Weights of a small GPT-style language model, trained from scratch on English Wikipedia: attention and MLP in parallel.
MLP neurons of a small language model. Each row is named by its layer, matrix (gate and up: input weights; down: output weights) and neuron, and shows model dimensions 0-191. Each number is 500 + 40 x the weight over its row's rms, rounded and kept within 0 to 999. Numbers have three digits each. A neuron's up and down rows have the sign that makes its largest values positive.
After each neuron's rows, "fires after" lists the tokens most often just before its 100 highest values on Wikipedia text that the model never trained on.

L3.gate786:559579476537543484398498486600503516465507523522499516496451484497514505496493428487498541548498498471507461528551453458493510495457491483462521448512455424540589509499517592504466532494595545473495455538528515457445409439545425584478505489489529429506475490525491497454491542542537514422508495558464584506463467480547492472525474483474565543543484525452530457538499517462599543540525460491547483503485526420516463504466483525419609498435534482572467482485510539479459589494458466497480484536479483549482472495498474435549451495500525500517473498480538479531528492506531519408
L3.up786:535542476540564518477510563510490502473542513493533550438512534566460491495487472512438472466554513544541546515528488496488511535511414474476479509559499462550439535462455501500547502522561565517583478555470465413513490507482491578504495487553488495436540521439492519458585499497546474502432461509469453459572451478487480517541479494509552542471487506462591436549443434506510511569498534405531428468506518445472501460518399475513500532504523511467544497466553493482416584511486509466513458514439541534473496494529446486468547584425477462509487487492483526470541454594516423491
L3.down786:496464506513509553487432510568505483520524542541476514590433473493570545485502490507539458525499546555474466489516466429571495480420455513506478533508454504543500441455560593496434532518534495517513501502474599520392463408506491471491475581489587524591499511503486481487483510512448473500534489502431537445500540497462489497516511520503515503573501483553445437509505515460550461488534483551527533530545490480519521471517612543457563518440515485503427497519484527493556525522444467516439582509449429504519477435507514529553499493442457563505457591477509488497553515466539457471
fires after: "r", "v", "t"

L3.gate303:570506444387415543511484501477494494562472510386480495543432560576494526523432476512560466535420525489501504527528436486555528483512533523535544516476512492480553525563559445455554514513494515548502566490440519484452551530497508489537533530459538481487458498503503589599419520486527427466494550487488529529469550498514527461503554466492455496607520501569485452453464520535511462491486475477475514489515485532442492504485508524542493476463553480485489538542500570543462534505500509551488543554499439560531506533442496591523458492473543535476489528585431460539516508516450459548
L3.up303:461551471495484481523480449535539537517496529487460473545511524520452498503398532467478515505457517461524507452498501500499582437584539513555529504504556562515522485488506502514511468500456473547543507444506528477496577569480545507385491435440422537608550475514536492528486490535490552505467486444434507549487534402554465554459535482489441415530567466493464484515542492499497496527536496499504464484589458556491537494519509554604495538533518436491582501419483532482436481519493558566516471523478444494500479469450441543454445493484512542483522490544450420520473470464480515511
L3.down303:525455448495476477465476470508572500475489538526479521544493494492527571532471470576541517502511487510513487501514472441498574510459484444516573476507507553538543506513542521538530484558532477467486548531424567480537602472454502531531499549491518564513468526479566519453513532451547379508499490458470489541531547477507522484418531490540467420532547485568512520523468533531504488523521488461416480427507399520452508477423567506543591484432519464533446566477449532453436507551465500491463502510500436439471502529449557531527465445440481511481479493500535589430502556507506472463
fires after: "\n", " in", " In"

L3.gate680:479473463503493470491513453460505515512481400387403492581457584577482508495507488450508479562455500480475443490488473452493522495561492554557511494566498497559623447533512518539458514531478510516526444467458598513474522532460543473549490489461484548486418531544522489555519480493529494456544533498507533518479559460561532489526549480485494507573543462558545524509470495562529465511498457457469516506530479510452460463494514536494503512509558467490391514462466445496477562471524475436543439541443399537544510494538518462592479490490512506533459454430468484502520489530519528460
L3.up680:452529491494464507532398490468484500435491502493498486511542508430500567538475452516505412496493496534486503579495457488544485469604561507515536552508506447473482539446528493475575450519495550485525513513490487481459541480505503566432541512487527429631482489528505471521482493557569526548517520489487486565488546484452503521512494550477504533515593447529422489469530455564517460546462538446478498528457547551460544531463497532555532588521496522434516505517426529532516553558439517513565507500525504538542472495552443564451477438539424508502458481573505462578540486500456514463
L3.down680:542531452550425590481512480520556419459471501473452540561571550515500497479477476495498427492469528497496526469417504474561547558517517489559556554451437569553512501484434452571544511543508518404491494449408551550478492513498460508492488478425545536527500525458539520472482582509491532550477502495442519487492522592433532485472491520485484456575501497595544510526488482465455473582529530416531453465513393511467529470488495481529454480508505497486521497512507510482471511490569535550548488529478492461568545559443489501506468501496514519506479470528518513502513554396506450479
fires after: " in", " In", "it", "oun", "in", "n"

L5.gate676:445485501575466571494481490530475522485574463464496526513527506495529544442505543480476472454548488514504546520517451430455496546387476536580513485463558524539519553539443516557564469481546477477566503482471535490468466481447469517442430491554462500473562479473541515466495480509543494450433502474522443505503619469516495471497503483474507480514547532516476515477560508509511556470556391547571464537489534483571470458532468526467484416479490478526466532519538509559526515436481498535506471516518415452519518492385467495520612558481453532480541529494535487493522479555561437510
L5.up676:517481514578399579530520494540480438453526531507540512478482533512486546456548576501456452510610489441522567437468481495462535466444448490479614467488526497584512540503478509524551475548548520497468473448491522503463504488451494541511491478544412499478569476482484477449501497484472461509469519528527467505515633523456524515458519452460538499540518504525442512493526514521492537435576388542497433531504425537541456462534487493485458438472448494440510491549520489500494518442450505475476470539485477518471517474445520451518484504490395496489539511489469519499427430462542490545
L5.down676:561520526512558467549541552435564456502479600520551490462486602486517503538552497457500529539537425442494470432547507584484429438483526516409543550467480537501458478502567500484555558515488487495485558498502472432544499483360514476521573547467482463441451538498484505499587590523518527554571456468452499496517499523485474523567512479445494559497494489543500553498489519504507494537492484480494482471460465495536516512529477474532464432512463497511527514536460509478475577491507475381482488454531586519502524520517505509457459457467487506485486503498578502512407490455491482498
fires after: "p", ")", "op", "j", "ul", "s"

L3.gate468:486526512528545545500485546503525535434526513497532537481459491503539527471510560544510530533471539470515493561451477460434373423522462494486536547549593542515471505512499493471424530510473546499509496451487591485492425506520462560539475492489519483505440588442524476502550521449488499433463548460513481560494598479481444538498489398478530539458482480473535536504517449475592472470405508468474513519537512448491453491520473446463459512487447515506515456533571473516504557516469534500536533535566501454479482522420444449481533467535526489558500472485405498511472472503497452396
L3.up468:534590480550522531466455443475460560454533505509562532526483505536483539494419477508493509501570412477512548492397537512533507528495508514542509553489496529508501508532465508495460495482541522462473427418501410472487464481516490543515494545533524469397532533520517536510567508453490584492517472570495514583545505605521435558509516439542473491515513523507595498478544488524544462549505564479475519483487494523452491580513468515463500495459543494499491473440481454462497491508522481547547521504519522513429434547485462557475494471598406508517448450472500557393463489523476539501
L3.down468:557533533505546518513492476524493519484508493457536506479566519517474465509495473543566471485513496499499545538465491509607486485575516529550464533521441509491540470520483532575464524531480488497468544509496437476513538462630539506493485446494473536481495432489457505553490489507491510496454454378483490470509507503473489522561553481488513535513499511430454430505420424494467502516537512486623455517513424488488505510525598477447492491507446493428461543439443476484528483404586511447470509541579440536466545452468520439534560498501478451512456584511494561555475496453521471525
fires after: " s", "ol", "ir", "on", "art"

L3.gate676:574528463522478527501447416466480432545548444448505524450489500516470541511530565503620525533560509551532534477566537449577515507488474500488518466507554477447497436529519515528495491495521471463533518558450479465479558567481465533517538564431534440495520558500416593447492590455528514528461489513487544514466570541480507529497521486493556494458457536527513437482524456466533464510540491412498512469512537512482462442505513425549441460525508465502465580442500486536520594497481485493456414473434477493507494450522515496565492542530544523538541507558462481524546535502489506425
L3.up676:481493461469548520483532496512485560451504503484483573428591513402494449482526393559495567500553488486512512515554488493493524454553566516505506550518473532475560573507520487552513495529539495492457471537507520451504509559500482599428525548493533471445515494483443451525471497533530505447578484395441516512519534466511487492534512485582548456462424556530513516542473444552490558547500525423475529490554547488510576467454467463533449470484492495499552509470466487509496491523444458442546450497510482521434456499456463527560502522470469468515545458529524529461590510439432558542
L3.down676:520487460534541493452488526484588478440477490470498500575487524514536449546489462544524495493531561544446499494412520542526542465477457504494546499496470468472555474517507457552545495535527516462565548516473516515496469572466510529559429452482541510441540510578477508526531458439486577572589499481425487611572451468481573422494521515466384534497537506530578472515486538500456487521472474468516512445539518470524519479523608508542573514486511566551489564481517508515504506445493462523534517472487514438552488484553469526510534526529545484431497564500554493509540466469528431507
fires after: "u", "t", "r", "l", " r", " st"

L13.gate280:566449418499554512486473518455559501469446454447465496513442441604534465461438488486488482445512519506486473595512519493527568473525453517522517465494581441523448415484430504509491438363521488518469544493493486472480464530526476501492448509533444514475549471507573495505538483507550461476457523478512414508471531520609498533511475530512499478587472500512522596493536525506500482512523463431467469491532558494471499460477461507470462464453438505552516449480499547493454492499490528532478583436501528493526427491512486443488545531437486569473459484491421489444463476495528523563
L13.up280:530484459522518540513502562498509493518504450438520511556508502509471516554502443448523517516421515451418527489474513511501465505471520490580454519561435486488518500474522527525463565404563491508568529443542521521466512455504473427431457571501527513567532545472441504484478532510508474528480487497500522500534420458484475437465528487447520555542494404519379509486495443494483563479438477570529515445451437499444538462522517494499529521515457542447486461520460454489549420489528518478396515445518482517497532579542483496541564514485506467382452507423499523498489428510508520502
L13.down280:463457446568499527471494494504506539441525456473520476524511464564541496487445516494487517498520461481487426538552488570483567544504483430478499506533480551463488529460391494521550528448462515485502554531579517470551469577503530501549448478485486456536498477520526508482648514474478429507578518388503479496504543475558547511492467538529473485491474547462608542507427474478463444454490486467472474485440541554446534500432473512545534531496422501497505513522449476501468519508536482488487541472524532504521518488523433453455485540510452484540443455634455441512476528456515494520
fires after: " s", "at", "en", "f", "s"

L14.gate10:504545484480497433505457480492447564484560453466437431545474466468533486433435496427474465378533505508483499532438489548491498519498455450549403467510549574486548487510491447474560497474479470529478507523542509495465427547517511488506436516526527506464499453516508475459527544625517508513468521481524534456473549514540542517515496580442493518516543562512519481502581521516456492601532437470511462437508502486524580472510496521479438527529539378458482495464483492567521522507417464540439515472515527455511502498450491455544518556499566545473498439517523499539520497523447545491
L14.up10:441461480503526465537509551489581540545515484494521473553547489511511439528505516406574505466433505470504553464479490416508440453498536483561498524599568488462474456546503499507455535535513496467506503445490513462448546504505482541450462458487463526560504495566451460522444510471545437496504582531598564456457425526539519495461487516486516532554403456512515604564554427486527497542464521459469541512493528493478529479472452552472516473539464429454521446510544515475486506504483439456496559515502541530480463514467489526468587543492543603500466531477552546555504503529504497494
L14.down10:525397529531449474482494559491469514488493524562500524445510511482469464536496518511479479468525484438512491512471501548497522503565433473480456522503549483567514487514448536542536487489520518505549490583481505520442570531584493469455488513555527498486445533510485535399534518541563544497547536478481529500488510490532444494536504576432541510494495474530512484479499516473494445578532411512572419509410496507510503449492578548467512465535576514501482475527488479574527454484473455458507579476535404426499563568500482524469524473463439552526512496564499368485564520431487507491
fires after: "a", "at", "f", "t", "as"

L3.gate169:422514504521498566527461494480445478517411551453503514480491491468534565464460520480413392485505532490493511508495498532517515495531488494465519484537474572523526474519508486528519511525446476504507509420549640488520485461452491523467480557480446465479452507438503504517527488488577430547508454547529472507486468557457480455479529590462511457450528475491481469481520508493481453488513486496606590516558439434541537491445468551489513493511535518404488507486477524559467534503483547560544534514527471467516528583441482560459558461458495511503479462469501417480463564482496384486
L3.up169:519476525506483476507506479500502471526432553445475451486487529493495511439515556503500445505498527463489502473502520462476508455461485504508493524430519443539566389422465451535520565551519503480507391479461519567486581488441480463457492512478500517440389477468529477516476482532453527503509549604470491543551529446452549500552499511427440474512533498523510522526517479501482467533519433549494464432502452449475426536493542453434547462513513476503487557418518516448441542462471469512444493433443463439423538590435487502543470531539491460554511501474570491494503521490423513482
L3.down169:600424525447504557456511508526571500527475464530502534547506531518503561520521552528549540499492547504522474456528513479498591499534511524514464546443485505497478482466410521480564560493435556467483472397449559490520570533551492449443547507451487527473486523462509487504461551519485471593534491516478541492455544479514515517533537535441573489522499548512524481430487468441524506491530501477341528487460481467476463482482491530485600501524495420499519438479494480454448466487526505474537512475492443454540540539456538424534519494485527488511514568535422506505498536450494564426
fires after: " in", "es", "ar", "is", "an"

L3.gate937:509515414492474562487465491524481462474482472478534511555425448489464531507554526472531520489515453539565545464439477483568459465533513488531491521462458502473482454482500558493556480453488467534439464472509527482459516462471536535449520558362533543532559549511496446462483427468548546494472475508419492593476484485452501502506501537496491451471501509516476495480518475500472501459443528493479439525485509527551540504531473477521527542568516472474464588454477427522500462493522376513490522488488436545515537515532404488583499507483534516517615473517511452410523468598443515480
L3.up937:445455564491521467492506491512523444451583443517515477539464553479487526475495524482549508497552522567501472522485572523492463561529548514564440553535522474509494464478519511438475524514497591521449526488514492478543483446482477482510423484494442566525527526504521533569494492473508485516491518577493500504546570440583481465538479434522594463514486464589460440473483476570470581532535542466485493444503457475513469505532492536480618498461414448566514523493511517489548435457445487548483532493453458480415456441579559451535455548468492501457483546477507526509493498478562461469
L3.down937:523499616506497473490493481577569466489499496413490478509488518521466454477475472491470569525450525497440445524527535480439620466439475495559559463515488444466560488533546477522471538490482594502461476521499472495577557447470499501477473526514524517483520552534500506496471478472525490507511547599468504482508506503529510557489528456446508531530515428515589538490516475582488526480551441459572516515501457448445505555522575495511485524511476491603543485616545513479486501527542584489507557515486537501397506526457521547446437488474449516477503504507509480523492461527578455480
fires after: " ", " h", " m"

L3.gate538:522612502534579581475467462533552452446578495502532534459409502528542518487430541497456532527530540543541516528590463473455522514495416480531487442541499470487491484558566554533564518496506546512473437504476480493459485566481483539525488490473536463514493553465500581494570544476543459497457489540513539542444511494486434540518504512520503471457506493483523453487455524549496483552484514418542482595536577506515523509518503493522546453540471467513523545537509506461509639488562453421497529492454469500527513512483451458476486501544514481487482510473460457470557475615555519488
L3.up538:500516596538480524464437461456475458496515480502496499506448447528519523468516536441536421561582507509550489515478469537471448509471510488446577486506548491467544476557460537473534502472504530522520480504531532510527473493558546470412499568619536554510530496451468462544560491481530513514479492493515514577580539534508402500495507457481441577564434480502542413524450518540493526471529589486510468532536478510524609498548495518459507514393504434483433459484513536535496459551415520487510514431518491529471465566567474482495507507555467502484491486529460522480489526457486452487
L3.down538:518474527521543528492506513607472468469479455505507429481490471519441515495534432438506476480484481486489520574534536492472513491481454509518524470472559428547447460571486537522462530513446554534480507552494480545464537483452506508501493516492553483533499553523459476534421543456489413515475518473527492459449479476508516516405546574533579522531523505474468452451545519552498489516520506440591571520520474505521455546530488513516523525499478419464515589555456541483593470424596477467564527534462472570496488427485479445470503446502482585534447558541511469493487570462559471514
fires after: " s", "ir", "y", " l"

L3.gate399:505567488503560520447605504560426502467488478492510566533530408516474475460538524470528546535402416491547508529485492496466479529478572496431531474462503553554517516471525502490500492507557497535535501471505474372505498525519563504480429435505538501509489481525481547444517477485550505456549477522576554508495483532475564511477555411551510497527460545511528472519507535482607506528517548541525478497527481464479477448555499510462605524428502537474528477577566452442514568490527495473434483461542501515525489501553525514497451567509544547495491513432508517476488400471520501495
L3.up399:468488460453525584519504521574479504592575432458545411461489514511514456534563490545536552483544525589509515508461532522523474486459449464506420521443484453522543537534478534514513554496511423483538457502526503477541532544493551449478477527489540483538612564497478470381528474526531566491539451560488514559406503472488481516520512479534538494462528497496520538521470492503473521555495536480470472389514479451471531458516405479498543509468489507526510544460524477510508552510471397427459504530494481524516426513555502539572442513487516477558504500491529492463506532568530454507
L3.down399:542448501495486496458460490514450512473503454522500477443426474475540476469558522543533485475494590518492510499501469408507495518514499550417521489493593531479538461501543572505492469426449517424582519486513538517513437470554509485467476475498556556455447469489460482528505530448496404496500540488545509450463429461523456562501544509528540439454527481458494508537483445495532498496502510553438513525468421472524505460532636502519529516504538493481439485527473476517541500441464532552479585546404455561500475520532519471488471530500528532443541579490530443468492399554544477498
fires after: "v", "t", "ol", " O", "an", "st"

L18.gate443:487583426462524541540455506450452568560497504532506498420388463557490554539425495397510500441521514478457543483504448478498456473523484510558528419479503511518584477434501500474506485423445496567476507524458450440572528503508463493515446464527528459527544493498541462535491497490504563484521473480422482477468439489448510476479507549511484536450515562552554508466523548473525517572516508549443501511490466432516463513554492612523513534542516490510485551468498529494563500455529468575461512493474514516559538465508477462535548530450574549523578439517490478511561479463536505528
L18.up443:523588500467491461572534522508562484486547520518506480481512508511472572491526525481521494487444441468442548491435428460462472469413480501533488512493555539552517484509569586495472554517492417458483501605497520488475548550500487549539511482602504482566416436518506446545421459503521505532561455459470504507503480466508475506444520502487510463487483521501502487534531495501572537434502437519503511536475532512495539505544537497509533561528436378532502454409535574476536487492489510507531509579540456451471491532445511553565516417512513489538542576492538487572459483470495515502
L18.down443:483484506581514451530446560460464504487506464536507500529510478491531488512564541510481480461383486477501553523498505501517531461532500507557472467491524464501538558526553452499512505553522459480534439469520492572505516552587485439499517498593523485549549452546500515442460545496567549538599577460562499532532518576502515481418531485464486439463499511507460507509518499508531549556517434466501484493500507590585502486461545558538551443527449478487450469517498517504491495462492561498442541429534476421548555523479500423505456489526492514526555432495540518554432479577482567556
fires after: "mer", "f", " M", " A", "t", "d"

L3.gate74:512566485539424515517489518512492459518502521468514532587444477490520538470470512519433470489513509564568570574484494540529534423446379475555524526456579576489522407463520487481450508510458531429497487436474527434444465515436521530411502503529566512501503500486532561426519419495561502511455480508452524561528449438486515516474490526506485450554548468489482495492509511455511446488490499527563583458593467487505482511442479468510510479570475558481459502490515462594485464459503505545570508508475530489521502481524452514518510483437506479490465471470519526441586563494484500455
L3.up74:488468509485566505453542482499541493506491553444464440535504537486530552466524546548505510435520529484544522507465509551503591485532420548447506539477462529510452423530509466492466509525450557459461451452518460556468543500521473564455498519506525548465449487549511544457516457511514529508442525505459526556442501490477566554450488488425572397451548494508518575494516510461475464517491499545482502471531505485506422581518423450528420565457455559465500513449473515482438470467511558498536521560497484433451461539545419543520463544463480483495533511486497491511529587517569550414
L3.down74:497451462503493521423561458511495458523467525502479511436514537478503531501478483543517392512482528538529549459461448540566539528552468526460464509433498521515428457514534514468593523504448504509527540413472514485496504499329514559428476510462457489443521497516546564456530509498491494558463507525481523505474485459514539578610572486488481496480500518514588513494533452554495519484552474478499468491486447518482503469488442462488528487486438504481479537425413546512500487521443502395504495495451520522492534517515561474500557478581482507465508428464501425500481500430516526458
fires after: " in", " In", "es", "an", "is"

L3.gate466:478541491518469513462452442515490496474413523450485539521430539480464533462522491457436470507429556528486482569459492472542510474538473475478437572456513557571518525521499467480555513612510507491495551441452636456440533513459470567462531499427508507501462583483571539470509490464576522510493496591504554567475555525445524497478540521491475498627532515499508497470484509493518501496500455459500513452561525433425517507505458499505576476529531478466496500449505534524455496507465503502562526532519493496552535572430441554513509484429485509498485425492490455489472469488484467472
L3.up466:482564537466459488496443532495470456489412547427423498518526522498543534489464482522484467519439591517508493528433519466520505487565506503484475601436487508533539471503545518457540572550469473500485533416441580503383531495491492584449543535448459580549430524461523523531457508540549499560531463512483445571525509486437474539549527497438437535566499496519459495460485500525539500477542493473531546469555503469445535518517500515530533506536554517452460516422433544495440557499469479533492481470475462491503549505476413513516488514436497495492509445521496410516479553491451508501
L3.down466:514499524552458460456492499521545487540494529484456543531497554519498538518474501470535472487447509490560523477432543540517556506513501455455565534491462585555468467481474461510567528559486543508601558410401583490521584530548491517506532540468510562503478556468598576465502524491529464578552476549521523472422544517453546507462525481511518489534505528510607594451491512490525487543514513467386500512540490507450563500528500493522543483518487510487466531437504522425404516496498487457506560504474492445543535543481507510539485531471423501509530473506461490474539503437457490474
fires after: " in", " In", "es", "in", "n"

L3.gate23:582457453538550514550461505478502485540466481490525594470577412564470498519523559483484470453541471442523505520558541533567523499450502515546597469484535479455493439481505540535535476433486559508392444489477489526499485537458519539560532514427521498548509500452403557489474449531525455489529469480436543520441444491477527457481551560504513457432512456488547520495518498481469471496505511451493437448518493575462489464480538515535482512511520444437541537521519470558551535477452453533504479523471536532555542512553479473578582490472538497436526475543499530453562498509446566509
L3.up23:481463500557448465434414486497544427535512497540540494437486515468462448491460447490522499512453520485519516483520586496468470496570501489479526496483560509451467437568505568488490520475559548525424481518457546467429491541546553541539472486548530519425470455431479551521560487443485498462544421454521487511550564567568544488479467432505537581506437447471538474499499504582499498506560490490534492538466471404513468476488467500448502417502466510504554487439528461455490501463561548597509525449502514534505547530509498463504470478516454498462466525512476553541460519464572551439
L3.down23:508495538551463500524498444511491498512481552475506480470493556471474507539547474481466542552508430503483429463469488499525583407502481559512533517580485510469472444494459489512486484483493528402498445560552498571471499499459460456450529502522493516513486526530454557442489472515529543547456541531490466507469511436542480514546455480538538506433544475589541572484579524522478546469467507484548505529484512488492465516498603499584462489485449539547484426563518468512528436620475463516520608481539569460501513534478461474415552510475466514459460522538467445478438509576515535465
fires after: " T", " ", "ec", "ac", " s", "S"

L5.gate67:469502501426559540522456511470567517556493489431554525546396415466511585497555505507499451495483501478488526521433486517470493484432513503547567476555454493427493520452445488555523466497447555462518467518472474525493513490560456529527527522470536475449453554536460487497522491523600484495531552476493477531519430502500517524437485475450434513555522487507478510448516461563505432486464627502467460507543497547502511505608526514455465528522528481463559501496457479487506555538537549507491530462466501545512493533482422563502516497560568530588476436557538403508539516515519495503
L5.up67:482488470418531542475446469457478502452499508548494559534546514529530485459488489488550517504545487506550531483559524526498394479511440558451493518484489578498530529465527557458482490554517472430505510553559457496462535498463538526463516509515589469536438500485490470517491494486471511511485482463386481556495517465484423570451509450452544537495479514504484487466536529460516445465489485550494564461486493481597486554555480490517511510506594455499537500454501530468421396487524495458532476487506464453459546516498539585505477543452434586536550495535472463545421463577544520588
L5.down67:550504513531563530473436510546479509481478494528453495532523507490446456536480445472516436541573533491523536486501442479467435478490536473404486457522503535609589530540439453524480494548476493476476490512467386494498508462656561467512508456515534555502485446531516538571553521511555502513516536507463520485495483539456538463425556474504501495527440584482482488511564466492492491496501457505510493472559478488586544443520492474492482511450510502455473452470488504448482495445469477474510514529554474431527567497538473525478504550515465492465484362555513484496514448429445477511
fires after: " re", " c", " C", "uc", "iv"

L9.gate119:512449484449489462444476442492479474525511495476518535520520491524450483467571486499499477427475494537408562488521583423436470505493526533443466470496531542510520517550551559471568466532476525472499501546569539424482468510499472545537471528482483536482504498518462476539498487564505477394523506427536461561418503492543547459525494514536512436521536513485521414429522475479568440475486508511567417529566553426522440452491501482540493523485477506534464514468494576536539489465433466506480422503463519516574495418471441416477531550441514554473504504537475462426506479550503520510
L9.up119:543453542504521544526529476536474436486516434511522492549562546465455489499541468456504487492494474499497557452494523419494476501435507513437544432443556580546495539571562556484552526510483492459500436494588528431472506460585480445514486551481469560524495477522443505594558480513459491424495476496558522466534504502489517518537472560532546467528554522459450459422554501519521496504527488483482428532514492475465407497508558489547539508480512532447434553483566523494500437472487491470504390507465489583534456444558528436506530501473451501522520505575484497443498510461552544521
L9.down119:521539513536509476648553458504500505517471566540536485519523533496557497484508502494511528583463507506574476515446455548539568513490455516505492529510554534564447534488484494483482563489506480517438448480526481434498565470404527438454510526465542505549507460495468541480535509461499441517495495514548487504562492469472473627447520495500476560510463495529464535476517527549482495528562485483526501487500457561471515489565461466509496591525517426475534475581530522469495548458477596443468534467532510418520487491546505543461489458516407450498547495465512524393509513432539499562
fires after: "l", "em", "p", "uc", "ay", "op"

L5.gate696:536543427487552547499509444530519493476460499444544519587448457406516523464482517535438524523476479438491506477488455466480434551534534522500479544496509469424499431384449499519472473478506490434480495451455554528404398511490559487451459522460566512479455460430521496492487475469485499513501549521495563582522522516523483507492507499525428522546453508478450492498511435540485444510465518536473499514510444524554536478523531457458536485595588534450499427461444475543519483506497538505490480535452515542589509528505507595484438526534507492522444517462499540494524486577490488430
L5.up696:488496528531487457497559470511523425498438485441469550542524393483478536457586537494471470520511540487546465471485535474518542466507496504435513470630491600486547560529482472459459522400522519543575540496506505525470480501494537539497545487532471574501487498574515477559523512492472492470529556475537439478411506490455479474487531448491433536460512514524460553480569473489476500537516452551497466411491407512483568541549532464484438453502474492418531508510441500526519484497590547458434489452473482466463487518488463487483434493529499573467496457446522489523442516506495452542
L5.down696:463511534518568575450490519541550475501491528494498531472514512516451492513554552490547498492490462483491495568516515488495522475550492435487500427500466544464478454480494564498472594477485568490477478475526504506574418501686504471531442486553432566549520547529462508532537464515527459542484551487453473486482483526456456558492546518558475427517508546490511549437520501521530518488556496517583458465498463462386479532464433481480554537468527551467512430438482513528474495474521611519509498538464490489505496474476554513471559498483533465504527520463535429472510493426553536509
fires after: " c", "ol", " for", "iv", "uc"

L3.gate288:560488490533548545462549434499438457485500506554476526500534502506583515516454488532520568500513473498516548539531546475522513505472471482448489450585551548482511491526468521488503435490553538498499522502476480427460475557499386530491448591441589451480466446497401513406538548484496520517537476486457486546536458464543557505514565478487614527482476522514502504516479516532547523538472514381449484494536460516482528479555470493499461480474567570530471485512519458545463572499505500534521476526465468451540501557468477421473518518432565508492513454513542502484552549596499496488
L3.up288:488468487523522448467528466560486556485578464505543529462496535521447539442496467510461529493467506451567495499515527531546566470436436470556553514472461507496533560495533652438494483531515498490473536531518430450463539511562525480509566538441489534516508538495510518483486514546492439475501427522445526491428481499472468558542478436495576529533462518516541527577471498510534490559517417383544515534511505453495515436509490540496543475456465446503588528483556492532507543514573432436432513502523447521487517487462449538481580498454512447519547487500487503519575495494468538476
L3.down288:532509427476557485435468457529488442494486513487428539628481426457600496522544517562486476559546524548449526535525501459509467532524561527515527501541512540523524494495472527543466492499530550487513494465449595531480488442487472554442435498502501518479501554497477590466515442550539479531518483518446500503545470453529512503566562505516535500580499580504470490502536525461491485457487537508388484508495532504507499499498589467499478492449582571539434524518488456552543499502494484506523486465405508476548450520549519488565547506481497572420473512498496444534490570516554507433
fires after: "v", "r", "ent", "t", "ec"

L3.gate231:506511452478467514471513518485487484556530523537550513489474429575480515508485432535567485552440557518505494519484517508472477627495483523521496492529496451559505498487566443512549557469575498525501504586435598427477516554468487545531434516493513452476519486490509501414476511487489463483592489540540499532547511510527519509464542513554499539572423515470510377533466498506581530515502437483527497554570498481506507498436524438485568436485459479520499477440519471543534518464477520574468481429456474442507519461493470496556421481492576481454543497468540465488577497474525517530
L3.up231:590529499399515425486572505479496567572526459489482514472462458562519539464452483496490531507493520440566511495522441500453499527456555519512598421528451574487529526503476487461402487474522557570510506467518448515503521486538455516522535412520426451463519461483422533495498484455494497510516465513556492498555499494508483488521519500510537503525464483501575534546514445535563511562507523512494545483543497468492528565600481538481581510445563500435542565445495555469509552540538506556514534495498462500543464518480485471414503535520452524495509524586418491453525547501513443512
L3.down231:551480456460503554462462511511548490545471517456467542502520461546472478479466480496471531466482482550473526520492442493438551586519464518454510525550523519602512484523484514464431484429518553559480523532538511540564556482507493556503437493510456493474491499493516544508519381567430471452474480483428510465570548500482440477462533541490503483521489503471532564464516537484497468549600414500454467492526486448485509468525500498528559554481446505547489504398466551506582492558491601494464482475451497513553484528453534535473433489559581481468558480540509440542566508519470494437
fires after: "20", " 19", "19", "r"

L3.gate280:458519471448579517452524451508563546507523476530586538524476437548529539463494476584452543507484488425551452537472495522460468494520547493463499490494509485498484481488534458501528527490544513463535490502499533327461464582513533519450485479504539492463428511497463541376529547466542513486506494497476519516486464523498514512501518419526465488489495508401496567468551438464520519499567466490493453558539454496518520447425543480459529441494555498543476488520548527522428529479515464551505466421456548474537484437548499498450491495641485521494477496476523499504513564536521504508
L3.up280:454460525539495473467461465538487554520593531474469552540432523551492433460441467525508466488421486541533460472478490477492495493528406467541544534558547423505417565536460534461491509487524495570560510500503491489474486493556506530435521516514529481489526477497539497522555566426461486507497425523554449492522463482479448504534478467533530554526453487488536426555506492563563481556499557426475553514473497533449461426495483458437462525456415503497521488459488512423548617577505474523497500510490476496472481534460448480483514475452509470486562500492458465501576505576487415513
L3.down280:497455499515488541455520459496497444536445491488542529528534507484537493479441548590519521528451554505447438535506500480551527577514519520480516502502561498584496488557460519579516499494462569549438558427518515555501576530461523514531457456464553563457533500480434460478473505520441473550483488524462521502570531519555521542599546531566522438483452511472474461521511515509529508559567493480497414578531513509452487467469476517486496540433494528494456461448477493455523549522512461485467490495477468496480504467425525474546468497470517555420506433401534549489551590579554517461
fires after: " 19", "c", "19", "20"